From a checkpoint of a small transformer trained on Wikipedia.
Size: 10 layers, 4 heads of 96 (1 for keys and values), MLP 768 SwiGLU, vocabulary 8714, 16.1M parameters.
Architecture: RMSNorm before each block, biases on query, key and value.
Training: a variant of Adam for these matrices, 315M tokens.
MLP neurons of a small language model. Each row is named by its layer, matrix (gate and up: input weights; down: output weights) and neuron, and shows model dimensions 96-191. Each number is 128 + 24 x the weight over its row's rms, rounded and kept within 0 to 255. Numbers have three digits each. A neuron's up and down rows have the sign that makes its largest values positive.
Before each neuron's rows, "fires before" lists the tokens most often just after its 100 highest values on Wikipedia text that the model never trained on.

fires before: "- "
L6.gate76:131113096090145131135150104120146131155068137112119069116116141108109125148151148131164124118128109071120104107159139108126137121146110146163097122163105114132132114124119096083100097140082112148081161149128156141143111158122135133160144113075136101123146155160120115112152138113188164123
L6.up76:145139086139097168115159108091114173142132135125146122146088069125144135099143125122172131138109112114122166121134105122086109099165111140095142155120135124140122136117158145105140197141106167141108180149153139085103113176123134139152145101132135115103105167184154110148137104137162110180
L6.down76:124130124118139167161143144177121154072105120153099152133125100121160125146145101102140106138138099125163119106107074141146113137137112136149106164048102112138138133122122162130120103126095115088129134105122136070106115084120193135129165108132149114105146138146147101143088131116140133141

fires before: ", ", ". ", ".", ": "
L2.gate227:165137102121121138093142121162168121131134101142160153125150128121106138112164123101145136143137091151123109149143116163144121152121079110160120138095134140160166151111094140145175095100145093144133164149157170090131143091130123084118094176146146105159132164172179138068141086146131101105
L2.up227:158108134165094163108111122128143121136101141115107135152160184126105097130110124108181094131113125105155109127118134142107149134116139121115122147124109141098164095125115119080126136184112121144100145143079122152157120133090081128147120174116129133133114124132110138144099104095132159162
L2.down227:084145136121128147182118149134134117157144153115145115139146096119168152066112142103098163139128106086124127082112163147144143144091077110111140165149146156099126149117131169140119129087117105151126156168102076107119139136123124097157143142153143148151154131096115117149115169069115180139

fires before: ", ", ".", ". ", "\n"
L4.gate88:145122123129117143114119082160079146096087127165134112092111095157066132132102153110114095112093116130155145135132143122106084129116098115092161169176127152154130133145087077104106102154085091151126119091138110108094172119101131138111168133126125115115136093116111110100091126144157126163
L4.up88:150146094140144124132070157116126145152161110098111133099122133119143156122134169171138160123129096138109181167093085124144147140129116091166104124143127106102109132119134114138147146109159133131127108121105160094080087189131169099116157131145143123072160089144150137122130089132124131163
L4.down88:122092144151150094119151121164139096119155160144113119150167146105156121085134125126122129107134109114156108114103123164117102139136126117097136081114136109129129095144162106136116071094084138165149102118127124116138078156151091116169141132140139142139133141139144106109112137092144139125

fires before: ", ", "; ", "(", ". ", ": "
L2.gate760:134085114106129132129127138160150119122096161126078136140141163133106149158146135091085139147136106144112098175152111102129105168127112128128127124145171153135158170115135127126118080091165102115114153136168127113141173113117153112122164123098180116161124148133128153113134111138136118161
L2.up760:089183139116132107165184152179103125112133099117115172137143170129117085140106112153172107141148111125094114135120115155125140173156146138133104078179112159151120107112081098157147149120164092088158175155145137101159134117137128089130098153121136157108135110146089146139101080091134131155
L2.down760:113122125156146108123114107082096098108050105128156107124129137134167118107131125054107128139139140057111127128078118150116129101100102104123129148124106121137179141126155174140119163139115123137119174139124114139162168160136139124126108154122114147128130148147154136152185178121144124108

fires before: "| ", "ne ", "an ", "gh"
L6.gate0:186121124128148153147113129122085104123102097124155122130129115115087110135090174113124093132129134146168180102125097107172156123132075141110112125123114154131100104141074127108122145151149130115177149137170160101130154104108157136110109131087110108106170150136151149151136139080156122114
L6.up0:125103118148118114074147156152168185088118122131147098085132171150097174122094125107091131125140112073112104129108098126105100143158122094110154122145159082118160116136151138129138156106107132139136117098191140164105139145098126137130156123115092178149098107129110137094075136135143119095
L6.down0:096133145126142148137151128138134135117032116132108141089140129110146117126126190127100122119132119144096138123153119111132109116166142135136083173095144154130075137123100109134158134156126154092135120123065125081104100140160129117120134127091158153114169142150134125160076149106083138163

fires before: "| ", "the ", ".", "–", "-"
L2.gate744:152131115122176140114082090148114092130086185129101121187134157112136131134127147189105118112112126140173111146143129116122151153114106108124123160133131147138124124107118168132122103141170149098131127148111132126115151189137107108093145155095155109101172132143074113121097165110157146108
L2.up744:152143121113175129108125159098105133097128121152118134137121143188089151158096117120081135136118124118165116126111109123161177137120121143179164088089134150162131135130116118162101148120169133167098151130130142109143165099118138136122139126142153130151106165108111132147146166096104126150
L2.down744:153134148122142081133131147138149117127173166080132137106128103146110116126130132173087137117134114139105151215134159136132089115128137158132083128157151131169156116115145113145123151081130138090144127129112120132128138092146086164120141141146135098119172152082124119173143155139145143151

fires before: "| ", "|", "to ", "the ", "from ", ", "
L4.gate206:146127160150144140103157163149098128124117131129158104111123148059130076114091091124145082155106108154123094126147130112133176147128159128160183121106140168126154106150070144139144140168145126111153108119116117126141163115101118143156177145149106131088147164132130144154103158114113101122
L4.up206:157130119108111114186130109122123125117148129127128117150111090161093105109149125136126099160166101096122167092130129135126083171144140150096152164115121127138081098122167098170140138100120087111121132103138161135138134091139122150154119119141097174133105122143088131097140130126135170087
L4.down206:122121138158170168105152145111139145083085130153125169170113133129148125192099123184122108129121182129136126136150123202136094091127114098114089143114143148121147169102132158147114089145159113122149109152160163113099136162155133158126148106162152139151140137142153113091142144190072160069

fires before: "s ", "- ", "| ", ", "
L6.gate746:106170161134109129114176116166137132173159155151113116083137156165123129117137116133143116109133142126107135093139125152167157179123118099099113112137112108157174129129153142079130146105147125147079113098135149116155114148135120109139136152102119136113125132131169118147150121123146155107
L6.up746:143167140099163109126125130101140082164109132109174116129115104095115145128144128105160091112175079152160155145173139148120122121092165148171114158125158104123112106157138112113158133141141116156126137143102158115159163083146130093090133149151143135175130090136121126108147138085174134147
L6.down746:150092131150144144100124136201114116142101124135179125138115103160092124101099091070167133119108148110085163147101119099127131136152134121151150074120127092131135138109121128127135137153062128165142131126110134147101103092151119108145118110099150121104132117113103128148143117141129138111

fires before: ", ", ": ", ". ", "), ", ".", "; "
L2.gate506:148110153115126126147155096145123135162127114143135102163106130136113151150136158091097136120136165156149155137115153100111115121133152147151129079159103157144124144107134133125141141091111157105099174111139179139136143105134173159116112137109161154092124066149144137091167090104127109123
L2.up506:138125105123121121120121118123129156109124143164140131100143137131143092136113128170131129133130101104127137111133129128099098154116119120128121102112160143119161070164105079138142142097124117136095148124085167119155131132099109141135136126141150102143138133092160099106114112087094127137
L2.down506:137133134107125156154129120115148077113073097112053110156179094088116158106151151052078119126110138114148096112111127132110060163097092142182098153166102125178126092140142147111106120126137128192150141129138127068151140176079136087141131125145119145119147119080113122144182097115131132140

fires before: "s ", "\n", "h "
L2.gate53:143138115109209115102159147161110133162127173127096121174123128084134150136130113162136108109160148151111131122111082161124108180158131106148144137138141159139111094137168131112162147136088116140132120149147154088123142123121133163098123076160106154111137094141140157155094116104098075099
L2.up53:173141087125144149095101176117110137180149103133113098130140079130112136169119086162143122142136133126144114141087094113138142131097103131140106143119175139138157087129156143111142152144171165094110118111131102133120164151118147113092126106125099108138160095127165113130126134150129136099
L2.down53:119102127091168129124152116142121156120155154134100129115129173096146122102126118122111120139151090129060116100105154158118074147087168089111167133105118136126120113113124130148113114109159125127160109108115124076157140156133085152114143128135134111115160104177105168087106121090100114146

fires before: "1", "2", "6", "5", "0", "0 "
L2.gate651:149125118082109172090110164055135134157128141108088113090097121124112127169114132094107159126113106156133154129145132113127166148105113098132126167127141124113146141149161184093120135120147129113127132131151110170158110136119147139103098135148120085157139122119138132124092111148112086134
L2.up651:173146101106128109118136146144125119107133166119101105164133137063118151166108145112129142158178129125119097148142138149116115155136154096143111112175124085135091154141106160135122094131145128128158113155175114125113134139100116143159066117148154112146159160139102135101122151122130160127
L2.down651:092148175116147126124131123110112130110089157143122137118114154105153091132161142145137095092138120165098166143123086112116175112116144156124066107157167140123120115102136134115171154137155133110135140129088143093167140121131116104173126147120110123084110159179110162121134126090125119177

fires before: "- "
L6.gate104:127107138120139130096129097075146159119073149118160104096123131071107156158146211095132103142153151133102117086160124136129132129152133112177142121145121125135117130106105110119145134137106096161160123107117106137129172117137113169148165116091110127143150119117160115116128145119166098185
L6.up104:097148130166156191111107119135117118142129122101072145150151108131155132155123137136133111128145099132104167113125162131128105151086118132124130103152164074144166165153169139136119134069143123153141139110084101118109082108111141116115107161124121134167129140080098141143169085103134084141
L6.down104:128101107191100139144115129104075140120208108153091128147160124096137151146151127091129100110120105146123098148129091149150087109117115104178101113157165152105137165124141140105120125105149113121130099117121112161135166161115087129139133129161100146123123142081103134111128171143128134134

fires before: "s ", ", ", "s", "\n\n", "\n", "–"
L2.gate127:151147132136110149139190141149147147094156122152073126118105096136162136122159108154113119070152105110164177171108149134140141121115093131173135153127118119172136112121117185135108145101136126116145150103147155169112175170131159135114143130138151100157151151143150126156114141157110067130
L2.up127:141164121149153141143143140154112094102100110140101120164171127102105110147115116086153110140130163115092115115138127122133142100138154098102125088111107148126116163145110159138116116100148169094114099164129113109133136098170144116106149137155094132102115150107136134125149137158111170136
L2.down127:142115154108100118152168118148127141112122155119152122131134135135137085139132114164133130130150113119126119120097143102123147110120117117109100152132163150153132130101149134127150132137131121141149145122064130177092123096097108098123124139115156140127138085138138123140115096129128130126

fires before: "| ", "of ", "|"
L4.gate196:145137163120124147170113132127133119109113112135133132121160137141140137177129126140119105132100135128124136069113147129123118126142153122127138128151073113132131123127152119113125166144130155142170101112146099115116140132145113146174155119143093174150096093101134175136151109123113143131
L4.up196:145172156117145140142169139112150094084129070098151126123157109176092133135141076165068128150141118137107122125148104137141115098135119126153085125117104067155095112097093111125139113161130154140212115149125137125089125130128116109111094091151113113155150094148126127150061152144139104095
L4.down196:106120159112131130117124167127121139121130098160115076165084123134135090172133088095177120130187143134163137094141151123132174105126152118120138097115102102135107129107125178106115181052112140118178135106140142099150131091121109116107177105140132117133141115119144130118105117176140144122

fires before: "\n", "\n\n"
L4.gate521:154121180171099162164129102093127170154133097157101124105097116146099090145135110110142114112150159143137140142122114096123118110151133128137110154128148104105119109109106149147116134104117128091145156144153158117127061114151140144132128074148158140117154124156160111127142122126114108131
L4.up521:146119151132110150116110145137148102109148174113091115125135129128156130122123112105107111156099176153134112143112107160155137195133135159147124110151136139123090138138119148135103127148111110158137124113108106122127150131184153154133135122157163098083150161112142095142141093094133132074
L4.down521:147138131165139153142098105094162115148100107086137179096126130126094137088140134133127119116159109132112133124120119162143140093132124128115116169123111122130131135128134184123135149137135145146107125144138126101107145146107115128113096136083143131141101145146095162097143115127120106182

fires before: "–", ", ", "\n", "| ", ") ", "– "
L2.gate231:131128130126152149133140153119088117149147129114091107165094128159117123102143161136091155126127124110160137119128115130142140119103076099115104097141098163174124144133150150119094087111124135148147173147114122110099156121117152125087117127128097144143122098108111111109117165114160120114
L2.up231:090156091140089108154130144112140116144140154121158147146145120115199173116126135148125109129120114090174146118127138138159115123092092167127150131120147109104073129110137113124112131144112111147126058094146123143131104140159078128143112149142070101123103141142148158117137149111127094128
L2.down231:144153108139104142124134140173130132147143132127119102116138099167095141138139118110104167147132111148153151143133172106104112157139101140141155112094097103157157165142132125135144134116136104130149140115118165147076136098134155152101128097168157119110142144101159138169141151165127152086

fires before: "| ", "("
L2.gate403:147115136152152126172140110105095120150141154094129111135203140114125116131151142137127153121160129127128124123137160117156144143159101169122153123136138106118127102127087115120111132142155152107117094140158104127102133136129125099139155136101127065092123121125121121126100134109096124133
L2.up403:150111098120120118102162122114125122121111142120089161167113129105129102113104088148090079128114109121171161075117107143192104089152089145129157090124095110104115153144130114180107105116105125164137139173134141109142134165130124140115150153149099100136145115162122176162124109143111142138
L2.down403:155121143156132143112127139157147152146131117117067094127152111167154111175136112143131128129145129129125135162124123128135157135137118181144092109105107116108131097149161133118145147107148125123098093100135145150129127125153147100161155107152179072143113111096161126144104109144068114118

fires before: "| ", "|"
L6.gate248:140155153098124176093105069134135179129076077110142133111118130107134126144152148108133158138098119160103148133128167151102112152133138163132110107151076141183120113143150136127131131165132122134123182167144057088155123092131111119112117145140141146155151151133098115120093138106130108111
L6.up248:139141139122092169140109128094177162136123081172098090113166155135084102118098103128118141130112123155118103150127098096173174076134155117105133159102133109110141081094153127086199141097144118146141141188139113127158106154113149117127104135111143127094141148139138070154155159154125134121
L6.down248:145133155139092109128127104131118124090165146123107112107109123131139125117106099152136102143132140095083106129160164152135126086146135151125120135137138165148112148096121083138161148149132116113132126100165071157106132107108142135112135140127111147127111144162117125155119150114105133140

fires before: "\n", "\n\n"
L4.gate272:133126112120132113146127180118119151114112118075144149150114141115086140099148163111151150122185128139112123128120119120125150113118151131138155118098146171142159158115101169171124129065100118127148160165175107167149101106145105096176124106143148090081157107165159111143108124172122096138
L4.up272:124188136111084138151091150148120120166143104098115102116089072106136131093144145121117100084185135167137151103103069137150122124127089136119105130150153084122132118146184160097163110132090148144147125135174102102102105107097146134084124160099138096123138106080149105126147145089122151115
L4.down272:105099156154139119118119115111141145100102145147116070164155124150146134147128110121132131120152161133099133131145139128115097123136126117069125163132130138115090094136083177122139160112166132149136145106120156122112105139106133138136070170154084139137142110153134122096123170110133093119

fires before: "| ", "by"
L2.gate615:122120102118115151123151115158141091136133114099083144109154125101133123104112133083111112119134113155111167129151160155134139125138102103154136123143119157124136133135162128105101159095123117171103137101110144158050116113132157131113158134126118144101108094136137111122129143101127140136
L2.up615:150120148102151127076108108124147118144098134180163117104119127115112167108118107134138152157138140127104125066135158132111162115157150159163147107165111076071100170084106116113083177127116130171136134162109126139153132160123139152087156146098111150180150079095143145126167152114149133122
L2.down615:061150119097111152156149129140157066119065088120146130121164161121142113076127138090096104117087167129147131136138157108144127126120110115154097105135131175118141120146111188124146077136140140143138162134133174082127127112117112133131139114148163160154125142139105107096136114110110136135

fires before: ", ", ". ", "."
L2.gate763:181153116131161144133135138196146173175114161108132154170132159149099149128127140120144144116123105087133155119114126142113112135117128137150151092157112100119117126117118116162126133132098116125181163149150130131127116116095145101135176171119074092171118131139174149117148128144110162152
L2.up763:100125098098096142101079147113138150123141181156115102103144152137126113084140137110074097135150118198160146134124147141093156151109150171156166142138093124162113132129125138111124129138119129125076139116154143145140134107128128075087131084132164161091107144156131128074130133139075086146
L2.down763:112152130130086120130121145138151143131152097114167122168123103209141126118144150097110157141157121118161117128109132134152157116128116151085124119133149104136143103117112144149099141134117140161150123132096140116110097105116126137138153091128125078140176115105124131099145121113141109131

fires before: "| ", "3 "
L6.gate97:121120129138149145160171131068160140149105096114154112129128145155116131175093145132126104162142135149093105134146143135158113122128105113165105103101132114136149119168167111118148150157102081167141123131150136098142117114133152121137144109104090119153125126139135117138165136123161159157
L6.up97:133114141085176120173136180099117094127148139125132143128147147131093135131136110106197148176128103118139140135146172152107114122154159114110074176147128129137123122149144147096125127172134081143150147127114110113081137108157103107145109117155148123091102080142106110092134135138124120112
L6.down97:187111121143098142131122116149098114122075137108094146119146143115122122154138139115131127153151158118132136125105149147097102126145121118129143121153158143144132127124107090120119075118120136103144167138089079150156113135097150092160137159139124118149119151135168151132078138130104131171

fires before: "| ", "(", "the ", "|"
L2.gate372:174130129099124172149151130134093167122112111172118133111134155100093137134114154104144094130144126159122085109129133128085092140092132122118139147115089073130172122149133134167164172116109102154152117162156129109093125132121151115107148151113083114144183088134124150142131141127126129142
L2.up372:143140099102150089145125155142106137147122117144120126119167165159119130120116117119121093091088132153145130130089134102146143168130149067134094194134143126135110097109107123149160151106133143092158150160140078143193098087109114116119124158106131104160104093098130147142142116143111144136
L2.down372:115105131091110123127106131098111164117071148129183104140145107132102117137146159112130138138129127088105188144144125082110151150121141162109153137092084133116138160146121121129129117148114086096123152170150136125147162183170167131147112162145159155146086147164105104130120120132133100116

fires before: ", ", ". ", ".", "-", "; "
L4.gate72:104151116144103099138165105116145151133135151134140127145175122150112093159142122077199109142121160090146157184147150135149108152080115139079131127088156130126158139139140118111127125140127089145166119151153107153157158106123150136146149120146126115089129146075149164125148116130119100136
L4.up72:151111137069139168138175128119135135122118140095125140103098146152147107132137157096125131156133090100135126121145137161138155130127154150153128135148122110132150161152155099094133117124156127134089109120113164120137079089158161127118146152106143081131146128143132150152114145154142149111
L4.down72:111111142190102141180114119103112100141184100113119129165171120152132130164102150123134138125112137132115151141154110133149145153136138113116105125085152084094139193167105132094130143128113119081120109106154125146100140171053077118172151143135119146121149146117125096136074154130125129104

fires before: ", ", ". ", ".", "\n"
L6.gate532:142122107145158149178182151130129135115107109132097142157138159126142108136116124144095080139138135172143123070112158171108126134116111121147129134143151106163161124119122150189127172111133112130145139130162115119121127113120131116149141098138120139089109150131118125114176141113110127107
L6.up532:149133101131072124100163099105147125142114156111146140157121143119165098108121146111109167148092128133124126086146176139107126130139098105111106145081125071125122095130110102118146081101146127144092089115144147150131139134137097058128148129103099172110119173136123090154134153107123123159
L6.down532:115112118140143170115161116114115093132208119134120161162137114105191147081123103100108094196117124118109161114137144105129132093137143134123126136127143137145162122072132127105147138142176112090127127119111124111080147110105119151139122133135132131157158128123112130149096129114113167158

fires before: "- "
L2.gate447:123086189151114091123169116114159136125173117155158071122153115115172178159091111122144141131153112113120125138144131106133146121138105137125116154105170146124113124138098165132091147129163095148120127109111153142078111163174177132151133100149157129133099185146143102100140113147152142173
L2.up447:114169170123070156096135149077124160128089112108079117113090093101110106128149175170086123136105126160066144167143101132138153166097130139118127123148117155093097121149153119117107135079102124117172145117137093127127102124100113130122157160152151125115100113135133048112120092103155136168
L2.down447:136130077111168107156148132155125181137029136158136163121153147157157149102150109097146108149127124142128159143135115121089108123149142146137108127106152092150134130152101137140135144154145125122095120092152140135120122128117080178166116128101133139092103123112129134132107171158132125127

fires before: ", ", ". ", "\n", ".", "; ", "\" "
L4.gate752:135122137088124149142123153142174109147062155095141092120104076117088143142140148124117145100141121120115111134152103142115187115154161103148136156133112155160167160108086127110155120112095126144169125121172131095136106162109125092141144108127137123109159103103124136102144168073134102146
L4.up752:133160161095146099132108097150099094165175137136125129102141103141147104148151098090122144108120123150124151119125098133176130146075142124127153121105123153106131087123114133125172109134164158115103115147097097140136119158068168142115138112110100148118131134141099133133156141131097109161
L4.down752:098122086087141123117112120080088093103103119103106099141111138098166119125099144135131109140144125145136123114125150122111146159108132148126158148115136145200123148110142133133161120092118117138139109103093130148129118092141111145141132130145144135075073145161106125136122096101114113126

fires before: "| ", "(", "===", "====", "=="
L2.gate475:134123106112132109148170126128140122167116152106121132115120097094087100122144117116167092129110092141127116119138107135133149122130104098133107143139097096107159133137137114174124126113166122128157130156143114137157161123123095188116094089120113130114120123129152117139140121091130171133
L2.up475:131105128146114114124140150109136122135147165173111119099143195119091156152133123153119167102116087151139125097129103129130143130137147117126096160086158118111136115131131168151140126102065110140146136138143148108122153172125119171143135113089140116108139126157112140113143082125080115158
L2.down475:117106192128131109136136160113131114102143133105201113112119157141121100170148135102165108113112135133102138132149125140121106152145130161104165108111152114113128117109112129099163095117112156142117146125140137085174148116158138081120097149127084123117123136116114143116153171143109150143

fires before: "the ", "\n", "a ", "his ", "=="
L4.gate738:160130125141090124128174143118164099122148101119101181114143121096105153096157138193121159128110105163149159139094079122149140096129139144130139076165121152100171143141120177138137109124105142120127119116132109139177124130149078177089145127153113121113148149106140097153161150117172096138
L4.up738:153108172126122125146111153147159157118110126147122146151124128168093098111154109123113074112128138163116132107135153180129111113143078117111135174146122112132160142140072115131144122101147095078112158079177113111133135113147113154133148145112110136093166159101107121156128178107189151136
L4.down738:123139164133097127159114214092114099135118095123101156139091127167113135118199113104112185157125121130099151159137111166114140103132132097085118123123149129154132125162137144106123121092107105122120136123122111108137173134139119166115097136116093181101171158121108096163140126144119146142

fires before: ", ", ". ", ": ", ".", "\n", ")"
L2.gate247:121148154133138122103154137110083103138129110159099131113149134113146098170139154173144175126146159165130126115132121181109156112145159103132120147125146142092117167115141101113121126099142144140093099160068105135137167130127146122133098181125144109129172141142136147148102136128134112153
L2.up247:172093147148080098120132143162143103116098169089153156107080124120147099128151146123142101153134158094157095114180095124117170131144123107144125153129096113107170133149104147105140156152130135115106105135163141116128129102143133084118109113124157103124162160135129162106139081135135122128
L2.down247:113164136154119155114149107124121098157124116110108102156146144188160110137108134105143116114160099140108177081159139150116160133132174118133143142181165095123133133125127142133121143085138108122111119114100107142136126143085100089144131139116110124141171116122122051150128174116109118134

fires before: "| "
L6.gate536:160158105116132106114167138135102132154112092175106102123129106176152139116138157116120126092119121153162134136126117115110133136093131156114138109132143154155104116152129124136106119153169095104135136112094148103119128111096181108076145131118117095172124120116077119106121107116120105144
L6.up536:146151152172140095146128117110107147142133104149111123138103100136130113092144189169152108134159095111170115123117127109133154094154120130092134113167139093149157156121114137164155107112121141116138061140153154141162132091123160155126064122118122099139129145104087142104128135092102166138
L6.down536:143078107107137144158141101157133146161088118147121090108144104146126121128102139135110145095124117168113107125109148111091146139120126132134109117117139164146094127166115153150111131142166130144114148091095121107116106092086149091131101131139156139118200128152101108123105113118125154108

fires before: ", ", ". ", ": ", ".", "is "
L2.gate368:149111158091150133175147133173118121113107158103168109070074093112085116120129155102083149155157095151124134142150092091154091159104127127093135134098150124126108153124149123120124149151168106122099152115122114097190080117114092159139139095141131123123171105139147151126140132102136098099
L2.up368:137116115149116123125184172127105159102125121120155129123143146097106129120105130121142143115150138141134127115156108162142190090151157102075114101145097119136148112104097128147142151106131135115133070131094113116127118125085123147074168084102108131097153148096158160125091158120116118114
L2.down368:147118110108100122103087143148151081137130098094097131106129110153123114128172162120086115104138122151143095120143118116124125106122135115122105123127153121153151101095135158091120118126096135139143148156119126138071108156122156102108118189108124110128148144156092099143095100148140139171

fires before: ", ", ". ", ": ", "-"
L4.gate197:122097109108150147130124133114151098150101099108141144104120110127160080125143149129155129090142133128142115156138129188137130114120166116137091157119148104116073115148156115125125095143103094152133123117164077120136167129168059071111158144169102155141157107138076147102113138120125104100
L4.up197:106095122098095156172095146116160091126123111156129124108088150157120087132113148107136126085129105083139118138167117155110108124156166149144124157108131144124134159155129134108131139136161104123102090150141127130111102144169114088103137140140141131143118094103090104134124138134140128116
L4.down197:121116096154147100107102131101128124100070113191107141116118105143088136146137119100128159102098098149126160172181136127143119109109141090134083179117135087080118130127160109070116117107145109130147125124125143124144127126083125134116125123142131142143120157126141132133146113136133117171

fires before: "0", "1 ", "0 ", "1", "3"
L6.gate46:082149172150148099136128168145163098148142166177135112141104109125155109127121136093159130156177165104077153128150083157108088155106126074127116099132122102147138115144113126139133118168089107156096105179141127130132117168142148143094143132109115110118086124109075100187109155128118167150
L6.up46:102100124121092173092089147116156088132119119149137130137115112113081118121130119093146131124102112131117150146163127124153120088146094137121138120158138092157141144120091096124079101160126154102106098139147105136142104168160147102103176112089127143134127149118108114140131146106080105126
L6.down46:143147137128144135134135141126079102094123135151094146103177114086166122116126147122132130102115146115123129097151187170123157172131176114123075111151124106149154094136138142109152119118095127123138155137117110142082128127148140110128142124122155114158099157119120145148138116135138078130

fires before: ", ", ". ", "'", "s", "\n", "."
L2.gate51:125087092171113133161114085123137119151085099125079169116141163138095129139151104158141136186139166148154148131094108151131153089124109094107122069158131137117108142162161157117120106118111113146132121089166116105137136164124149143087147149103148134135122115125119162113142130100112120113
L2.up51:094118101136132095143139120098138125132118101089148131118117123149068142160102124159161082125146144088111130154097141177152108121151146117130084105139152148129149122108152140158101125146174137114105134138139133106153186148104132146110124110125124114114188158121083133130080096166120095092
L2.down51:121151114101091138128117093077141128151144112113117115075116135096154124107095114121115154113140102122129154118146121129123125122137125121110125112137134118126136092133159132071149091121129133191167116079105142132134120119126157142147125164171116102114113128143133129090170102092126135088

fires before: "| ", "with ", "|", "to "
L4.gate222:144145111142147175138128071118125135133100124080121154128127144129127137097119156150128153139132157138143117116150192129102137137088144071096123144114142144211188137152150146132167105082098108141143138124156122140163116116107140104152146105122144096122143117148080118144144112115121138142
L4.up222:111127127118117125118113098134108127182103068134156113107150051113096060154166113124143122138110188124141138113092132116119133110106140124102145124137097104124109167124166150105147160113128126120164155100095122125105095099149125129117106123148094165150074164126168118124158064134149153153
L4.down222:133120117149166132124142152137130137121145138145117138093115104158114148125144147103131162116128133100109130110119131118103161108172158138119075089138131151102102181128114112126176147141146141107123167123178129151066116153128158094100148104135125110131151117148144143147093131147115151090

fires before: "1 ", "0 ", "1", "3 ", "0", "4 "
L6.gate111:108111138105142127132125101099170138108118140147124115103142094092112151107160136130138131160144139141108110161152160139183133121096108090150080116077109131100152118117114151102139102162136164150126106137168154130159164119163106092149092096075100149153139110126130108179083144146125116107
L6.up111:120146133148132099155153098117098149124152156158114126108133101061139135140167138126133155155131102132138159126118125127173108158107169130139083103103145133101130126109182094101162103167093139087150122175134098122153130125122124125127137128133149131067115134068160142131100127118109162155
L6.down111:080144117173136122170170110141128110108100129130130116129186129109176088141121089104145133139151167111144142156151123093158145153153117108094105106129110078101108116112176126113133180122119110137146113133091108096134148103110125097089133130142132155122141112086130071166118147119122100147

fires before: ", ", ". ", "\" ", "; "
L6.gate15:153100144125124149144119101114111107154115141162121164146162118096167120140119171107076108085128104098110128095174169146147142104105089104112123103135177154164174118187106148094172114124092155102179083119162169117139160139121144142087148097146166116096138166099093077129109153118135114103
L6.up15:149180129125144127123139130124103112139136161097179129167131107130100126073136142060135119122135153114097123135160098105109164101137091126073093109109116154159144168107110127112104107132146127099109135151112170130130111126112125155078129149158144126091159117102112129122121127120117085184
L6.down15:151113080140155121125149158123094147123116157116127107174138087147132091131199135101106116135135120169131099108116127152093117155150164110122156153107145144157098083112160119084123155088110143111142110134167104169132144105089134091139135133137119120186176141175147164105132124109123143151

fires before: ", ", ". ", ".", "; ", ": ", "–"
L4.gate256:133156181140097094118170131110164112148115119107118166113165103095098107150155154152129135162122096139139149074152130154142173103129141082161135112162144089157117087137085102123112102169102135100111123154170112114111105135114131147127160112100151094095156133110095134159119139113100128169
L4.up256:161143096129102129183141127098093123141151147113078191114122075137138114129126155124116136154069115085154164088125129130122087158144118121144102106155078104122121114128102140113133118102159138184126141171145092127112076120108096133112173148135130106110175107105099148165156134115116110154
L4.down256:136116164163179111131130162135102108129151150142133160165113139165136122164140091136142154093139116087095098128127092147121140113131114137097186167102176132151165096134112148131168122058100125111134131100085085098134127163087113149120092167139091089135126127137157116155136111131148130098

fires before: "| ", ", "
L4.gate11:137134132138122143153120123115152128177150134110118086156106122124111133121145135094140099132146121119142152179169081097198153118111093099149124122153099100175122131136109139123141141085117164137099165100144137154116175147108182154139132139133127143124145121119125127140151148126086118112
L4.up11:110170127125131154144083144154095109130097132123106155101125116150122098132115107109182105112134093152148165146107164151104123118111107145080149090093149083162117115164134134111136127090098098113125152165133116152136142107137119114094112127103112114130162133131129163066142118111121150097
L4.down11:156093110118134156122152129143141184179156107132108166142134152167149091093135147136120160173143153105122091133137103093149071161177144114130123147150116129122147112115169128154113123134141130122111082126082185122099155157129104130127158094137088146095111129156134166116122124140141143111